python train.py --n_layer=8 --head_dim=32 --norm_place="pre" --qk_norm=true --init="normal" --init_std_up=0.0283 --init_std_down=0.00426 --optimizer="muon_variant" --lr_mult_o=3.0 --beta1=0.95 --grad_clip=2.0 --schedule="wsd" --decay_shape="linear"
MLP neurons of a small language model. Each row is named by its layer, matrix (gate and up: input weights) and neuron, and shows model dimensions 64-255. Each number is 128 + 24 x the weight over its row's rms, rounded and kept within 0 to 255. Numbers have three digits each. A neuron's up and down rows have the sign that makes its largest values positive.
After each neuron's rows, "fires on" lists the tokens most often at its 100 highest values on Wikipedia text that the model never trained on; "fires after" lists the tokens most often just before its 100 highest values on Wikipedia text that the model never trained on. A number after a token or word is its count.

L4.gate48:110153089152122129100156193138131151116135141105079139120196096132126129132072085127125156087136151117111123153105121162086176132151095140149073105072167160122128111085071114149099153164126134148124119139105138144114174109162101167113107130133128154111123113151152126142123127113094132121131108134133087150155128130114112150107200098105118124134113128111116156105158138125133155105114148115136137099116109126136123135142122106113152148125125117165147140140111118168115096143108140186134159133143160080148125138145154164124124101113126136132110136122107109099128155126170107137
L4.up48:138115154115146130117163115114114124144075127100142115101102079151112099114134134122126137133150116136126165116110115159127152172151137144164124151139127120129158111120092150155095153168140135136136145087115140102140159122165108090143117138097128105116119131141119103144085108096131117074111168152148095100086130119136156151153141149115126150094122140152089158129138135135091138103144111118149141130167102120159140069126171096113153073154086109137170094146090177150153194104075173171123097143111109117115139117095158131170089145133124138153124132133132104192113147123143120107
fires on: "o" 39, "i" 10, "n" 7, "l" 6, "e" 6
fires after: "o" 36, " s" 12, "ro" 10, "e" 10, "ight" 5

L4.gate296:112126135111154122141142127105171130114101131158158143144098098146155160090153112152122140118124140124131067138089138120087153167124170128117134116138142134134145173120108105143124125125141094140098145136087123140132146153122110102129125138137191128087125105127108167120086130108099153139162148108122123119125113129170152107108164104077118135110112152101103119116111171141156107088104167115126105117106089119126188113132066120156101155130101119140178147122151129112138142142129158141120121133128153083066172106129105150120122157086138124165094140142134129124136113135162151125
L4.up296:124126145158142113111132132131134164151181098106094161131136136125125115141127160155138144131147137135091127108137136131152133140138081118099120121117136125110117138125144100173100111101126154131198132145134159138131093142090134092128107152194110112081134076110155144124168113094082095155170109123093120127081093126141089125125144158108100167120107123142095142153173150117168102125104167164119110128130141147135113173183112122112089137120149133134143128157150086120095121167129121146147134160116119108112112118132110159083102119140131132066086134132121155107142113117140119162
fires on: "es" 67, "as" 32
fires after: " d" 50, " W" 9, " E" 6, "h" 6, " f" 5, " F" 5

L4.gate619:155095102123138122092136122115145059128114123140131127116187159159090124115112122171158113114080175131099083154155097132152136173122118105122093139113146123138093129115085134112133101166144198179154157091164105101135125160132190089094099136132175069115187126149171138131116154097110127131129119143115145163104098120132095125134115116145129115142150128122188139095154183105131061152103124112130073134113087162160126074123120160124121107110096121131145106149131128129119141090123142126104129109122121112117086127135095131115136123114133117092141101165143113132081130132149153126
L4.up619:128152167118164142106087141110123105087147120140109136112162127171100137098100118129146109163151154152145115157078110135163121163120143137125123100142122101129161153161138124076093121153133127155159188160101125099144179131141163146149095125145170099149174098099126107170127154103114157160129139112125143151089100152096143104169133130165113113189105144151181096118153132127138154130092147111115124129108139106158137097116149156093144128134099102122138148095137139107144132146089110129088123107172132121093106127148147133123121110137086101115155141144137120151115138123109155135
fires on: "f" 37, "st" 22, "c" 15, "p" 6, "n" 5
fires after: " in" 47, "in" 11, "s" 8, " In" 8, " s" 5, "c" 4

L4.gate324:135147153111122102118115125112147132096120108145096106157108165139153161095087106152105140146148123080142163152137092125149078119086173120129114120126135105099130100147139097098108105173174121128133099125094141145123132075119113134109120153135147183138131132142148124118156176088136137145109152142119095110143125130139157114126117108154115133120124132090173130141114090180138135151113116161185116136119122118141129149130134163130159057104148131139175102155115092140101107166125143096125115156124135118125105102135092160102154142146085107138116127129124107099156125143139122135
L4.up324:137154153069162121134146091126093123109118109108146159109143126166148155111120184126128136102143122152152072150155097164095120131124134132138107126158116103162074107141156120168111144141111183130085138117097127126144141120128160137125124109132127136133137123105154105108124143145105137166141113123185151122115097148155130166090080095154076140144119101090136134130102086117136123123092159132125141140107132095120142158145105096107180145050126127126163125110182093088111115086114142186148140133149131141119103099100092134096138120115147121092129109157146157160160105124131127157
fires on: "ion" 28, "k" 27, "ment" 15, "ent" 9, "b" 8, "ard" 6
fires after: "ar" 35, "g" 26, "um" 11, "ig" 4, "le" 4

L4.gate681:125116125097127156140102146114097075135144093139118184143117147137110174119115124134115155135128160175148119071148101120132116162115128152090122116138117150121107172113089149117114085111122167118095154110158113112115082118122129140121135105143178177145144149126132165135118156082155104142119125115159109118150155118106143122091091115149144126121103143132142164132120123152146115159083145123133129157129114124130126119193127105119148173146101110128115153128138142164109127204152137126110144135169135129125108125116078094129121098108173098107138097099166073119137148162109141190
L4.up681:128120127155142137126110109132150128158099065118141101104105087112196154128148158102128138132128122120140144110175111108141141164112100096120113100123132131115130111108127130155117169131120154147087128178161123138162154115165105126128128173117108145109093124143121118141103132134114156131151166084131117144128149135145109144152135137078182131113181129120165117112141135110112186134135135112096126127097135159155129121152128142134137142143141107058129096107138163142160122172177159120102120137153108142093155130100130159141105111140077141128116125165100159099160153132138102119
fires on: "r" 22, "al" 18, "n" 18, "b" 12, "ar" 7, "ad" 7
fires after: "r" 31, "ust" 18, "ter" 13, "l" 6, "f" 5, "ber" 4

L4.gate192:161164110139102142141121134131172151110144103108105167169129133127096158104150147123157143140136096159170128133139138104097129109106119090125125155148111148119113049118105098162164135110134140127121125125163122129144104140088095140091140123134122089170105148123149152157146120123144120120118121124103111147131121121096145139155151145111113152114106108096125145084072120174081144174103157135147101157095152126117075141134122114126127156118103123128140114112136126096089169132144093122128152174131143110141120128150084136114156177151108110132127135147113155108120178125159169119
L4.up192:129122201148154126149104143121131130132144147152164119140146153141138144124147127084155090163136115172132155115125123113126164112108161080135119156120125100102084113147118104125147120116143149095151151125163163124138127128153116113112123140131122066105118151127171130147093123132130097155097113136137104134161141052130122176160134110105166111086111107127127126101130130143122142150082143174115113136129117157123099133113106106136149151145102122043124096111125135114152112106100128125119117146105184109162168139131160148166140136087099129179133100153158119137141158141141144124
fires on: "b" 20, "c" 11, "p" 10, "ad" 10, "ar" 9, "ia" 8
fires after: "ri" 23, "c" 17, "in" 12, "r" 12, "uc" 9, "ce" 6

L4.gate320:145137109144114123181148126134120139140105101116100149169141128166112120174139173139118146150136128125137078105153138094110136144142142142092118123087136129085180094107091149149129120157098171145141138119098130133113169076110151104125139146142089091098121111107081082158141109119084116132133140156117138109111151137100078123133141123085084107163134164156108119101160149150130157125069120129128122107129135101112181114148130138171135117174119113142088113101140076128118123162116142136122157138137097118108141118143105101112132130117139105118132150092136131155090136155142118130
L4.up320:097142129087138133132154155132147141128123179097131145089084145155126118109086146133092162086161125136104145125120136109101123112118144144156154114133172097134154129117144091150147180152121095150158147129117134114127117161144112104180125131092129146167163111115109145115093133112165110133149134119116106159119130159138116085136145155137097144149123130122174155092147151155113099126128133128123126131092180121101151147159144120116116117092068116116165171132120085096157099099137192103106110123096108129143169118114124113148101088131123176073152110120068114148129096159106074096
fires on: "d" 24, "ed" 18, "al" 9, "est" 9, "or" 7
fires after: " " 25, " E" 15, " C" 10, "ot" 7, "ation" 6, "ol" 5

L4.gate608:154156127150123131122133135102189134140132126112123165179095146109124131140108141135102108116110110171142106151114110151120094127132089131150121146121082141145113150130197171100117170114166106148161149084174160088124108100140130107074103143154165141067145164137133158127138142123111158148100117124119111111131149122130083107162129099109102137090096117150155131099095122121151120139136110120129090155127130131098116126134115167123165146142102096127129152139095121168159132145098141143127106093073158084152132157146101142102162161117131136174103093129097131148091113168179124141
L4.up608:118123145101154138148111121095147138153153115123130153174090114152134133091134074114131146135171063099158151119071072112130142099132094111156146141165149156115116121082125125082115141174121158131151180086104121098156157119087167140133108138130119137139148155132111122126157112106157132140110126095079113121122093111111114145083117146182124106126117112125143140133156132165103120082096149119136119111121109124124167141166130084093148123130150120137141158162132169112138140098105127120109080098109091105155120109068134105134110112127109154141144152129121107132124112118162110102
fires on: "ec" 58, "t" 11, "c" 10, " d" 6
fires after: " s" 23, " d" 15, " in" 11, "s" 7, " be" 7

L4.gate153:151153122122143145135153117161123136114122108087145110087134125124135110132127157150152127119161107121126134143131109086140108131166116121153154157122125122093105122120148124137088123137146134137143087135155149094132125121134107137142134110126147115160112115086119085153192089113167083158146152145155133106099102131086106103193067107120108136157104140102135134095130144154158111138123144157124115122116115140123127113108138091188098126189154099155140170128109142138154097189120140094102072096137120144137147133119153100167150109088143105110146132115129121088178192181131129143
L4.up153:143133118176128125162175104158115129143139096121119126111109122128127122146143142149173131149133093185104108110122104098107074146171140131195137154133118107147126062153095155129110126145163119110169150140134154124136127104112162094139106102119082097156113119158105137132130101099138114166155120159142148117184154130108158112196122125121105123106125134111128157140113113117135138141087111092131139134117135101092137114093096137120122147105139139112130151088130128138151109184094126130102097157155142178138154118136153111134118116094161086166161100148127157118131163157123106124
fires on: "f" 22, "ame" 18, "e" 16, "ard" 11, "ir" 9, "ct" 7
fires after: "c" 18, " be" 17, "o" 14, "e" 14, "a" 9, "le" 7

L4.gate216:105111177141137128155164120125156147124133135120124147120152152126136116135163129107097121093131149149126102106145129097135152121105099116098140101110117101137167117146074154152160126146105133146135099127121166126137179136124130133156112116104146110107140116099191122128136112112109107151154117124126103140131145175135145142106093107133155091117149132156118158153124145136133121131097134168155100090155100140121099148155107158153088193172152154154098150098138118127113179173116125169145131154145151091105135137140150116145155158068111112154137131146143084086128194132109129165
L4.up216:117146088175140080108124137120140125143123131153109111186151128163128101133163131135124139137140140140119128092116151084133148142124142104093162140123132119129117131140134140120120155100139106119180125138157108104130153138108140134085161094131121111103096096089140111120136111131144106086149123084137100149155052091112112144128110141112148097107132141121126107129123141160143117082113136147140128096139071130124146082164116117167175126105160112178124122113125132124093150111124140129109075112157140071126094116147149114140154113087141130181096068088131133118106143169135115140
fires on: "an" 25, "ion" 24, "ord" 10, "s" 9, "ort" 9
fires after: "p" 30, "m" 28, "b" 10, "c" 8, "w" 7, "l" 4

L4.gate219:104094100107132129110105122109150114098154105168134148135131157157143118124154160128118151154132138117097147184134159120112130159116163142103119129133088104138127118122163070160194110145089126057103122148096131142125130120142116135112144139097120145145153149105116138132158126107128140158078120105117072179173094137138100131175122127129120121167135118170139147132146148112083151181129117156139154161121114131081135102098156136110097102159131135087123134171098138112102130130090064133136128111151146110119131143099126135113112152124137122107126136137136166118127150079134111151
L4.up219:131119153123108125097094143150149100174081123157108115142174153115126120126100138140102137127138144129113134129204096104105101105129156115098128095106118123172119127144118123145164138111146182100098079136123081112125100115128108132113131100144130106116158170108130131098156151149099127110168151130182110172087166153142129140133138153137127150123180168122116123158136119098174142158097123084095131122072084089155115133109169144140115142132179156094135134143097086133123127150121115107116125134133119107118117184148104159125145146129147116170131106135139150125164094145140136110
fires on: "ess" 34, "s" 20, "it" 20, " of" 6, " to" 5
fires after: "c" 20, "os" 11, "ight" 8, "t" 7, "r" 7

L4.gate113:111115144135128116085129109141118148106116122117117133106112120160129142089148112146067082116122130091139129090102101180115136132151093119091081131116131139180133116131132121136135119131143100148148109136154108143139169133133137135129107142123147150148114115111122161115162122116084126148110071153134144104143101099158117113075066106148123122144155126091112167132107134094127116090124151152114126174143118096155129148137157109149141124168147159138099177171150178143117161155125138131154156077103144096124151123128154133162112130116143108144119146127115094150101163068122098106
L4.up113:142076139152157133117118098098158112138090075115122125123132156121110073121104169091135131108152141149105107134167092137144135163143144163091126091143094127132128141117127122138139096125155171137155131141135154121160132133130132147153139093101118152124145104134160166128142137104092123161119141141119090101116162110150172118112112119130124106127124079094118147155117122150130139114158175114121152115159082122147125150072181130102161120137082137090155118142131115156112106152108089142127133117161133146098167110127100181103155130147089101134081109123163115121111136086086139145
fires on: "ir" 52, "s" 19, "ong" 6, "he" 5, "g" 4
fires after: " f" 43, "ou" 17, " al" 6, "ig" 5, "he" 4, "u" 4

L4.gate10:128103126141119108176142124147155108062100134115106167112106100111080121140122132098158085094140068132110133125159138129105125107120176110156132133132143135165154109161148114072080109151130147116093111091081082122107131128133156101162135091097183122122132117116138100132115157105119157142068138107127124132141143121143134155148099109100129113189117091142119112089125105074115131128097163146102123111116144115127119118163154157132117123116159109115073111123104127118107126123086165125149141145133129176154118142102174150126119147112121091125104143160084119114144137114104138161
L4.up10:092129119143110111124111126147118095101129152094140122139106116120153098163129086114104109136135100112187143129150160102094168129113121116080112153133126165119180122158144148090132130139152111131098133117160141110119150115121082125178136120121165139110115119109135107077112161111132135164115140166118141089101135151097117100110126185191151116141163102170102134119151112129124157142129126103141096169108128112089107106132097174144119121140101133086109115101126148122072167109154107126143117149126097152122130144095132146124117164107104159087164158198106086133131103112152155155
fires on: "el" 17, "ort" 12, "on" 12, "and" 10, "t" 9, "oc" 8
fires after: "i" 17, "f" 10, "em" 10, "x" 9, "ur" 7

L4.gate482:145126129188119175123134112131128124146098140171130105107155151077136131113157141133123134103120124110071129107148082151120145163152122122169132147122076118131134173101042156126101108129148077111123126121124129145128151117130137087084114121150141118154147113106135080161115147137127128142127142146127135124149140089125112123109102112097071110125154157124126139091145117095153128069173108179120133086091121118145158109102126119164132119169139132168140157129143131122137133110090141150152113141122153122149140155139136120116155104111126136162125130111131153122133082124156110130
L4.up482:116148159130165102154142101109114124128062154128117182102094136153126074142153131113124148142161123152112148136145148129150140131098128087164090124100141139121112126119165162137117128083146154142134152081125145173129118081157146114115135149123126134150151128131133146140108128100149176123123123114107099147115143112129122168170158160123063111137145127106111093122156116094125114094112110123134112134105136128161184135154126112140104125142128095139136115178105109116119146185117166165108127143133113130129133089149135122135112097131154144141139084123123086090149148165131143157
fires on: "o" 20, "e" 16, "al" 14, "or" 14, "ed" 5, "as" 5
fires after: "e" 16, "w" 16, "o" 13, " to" 11, "ot" 8, "le" 6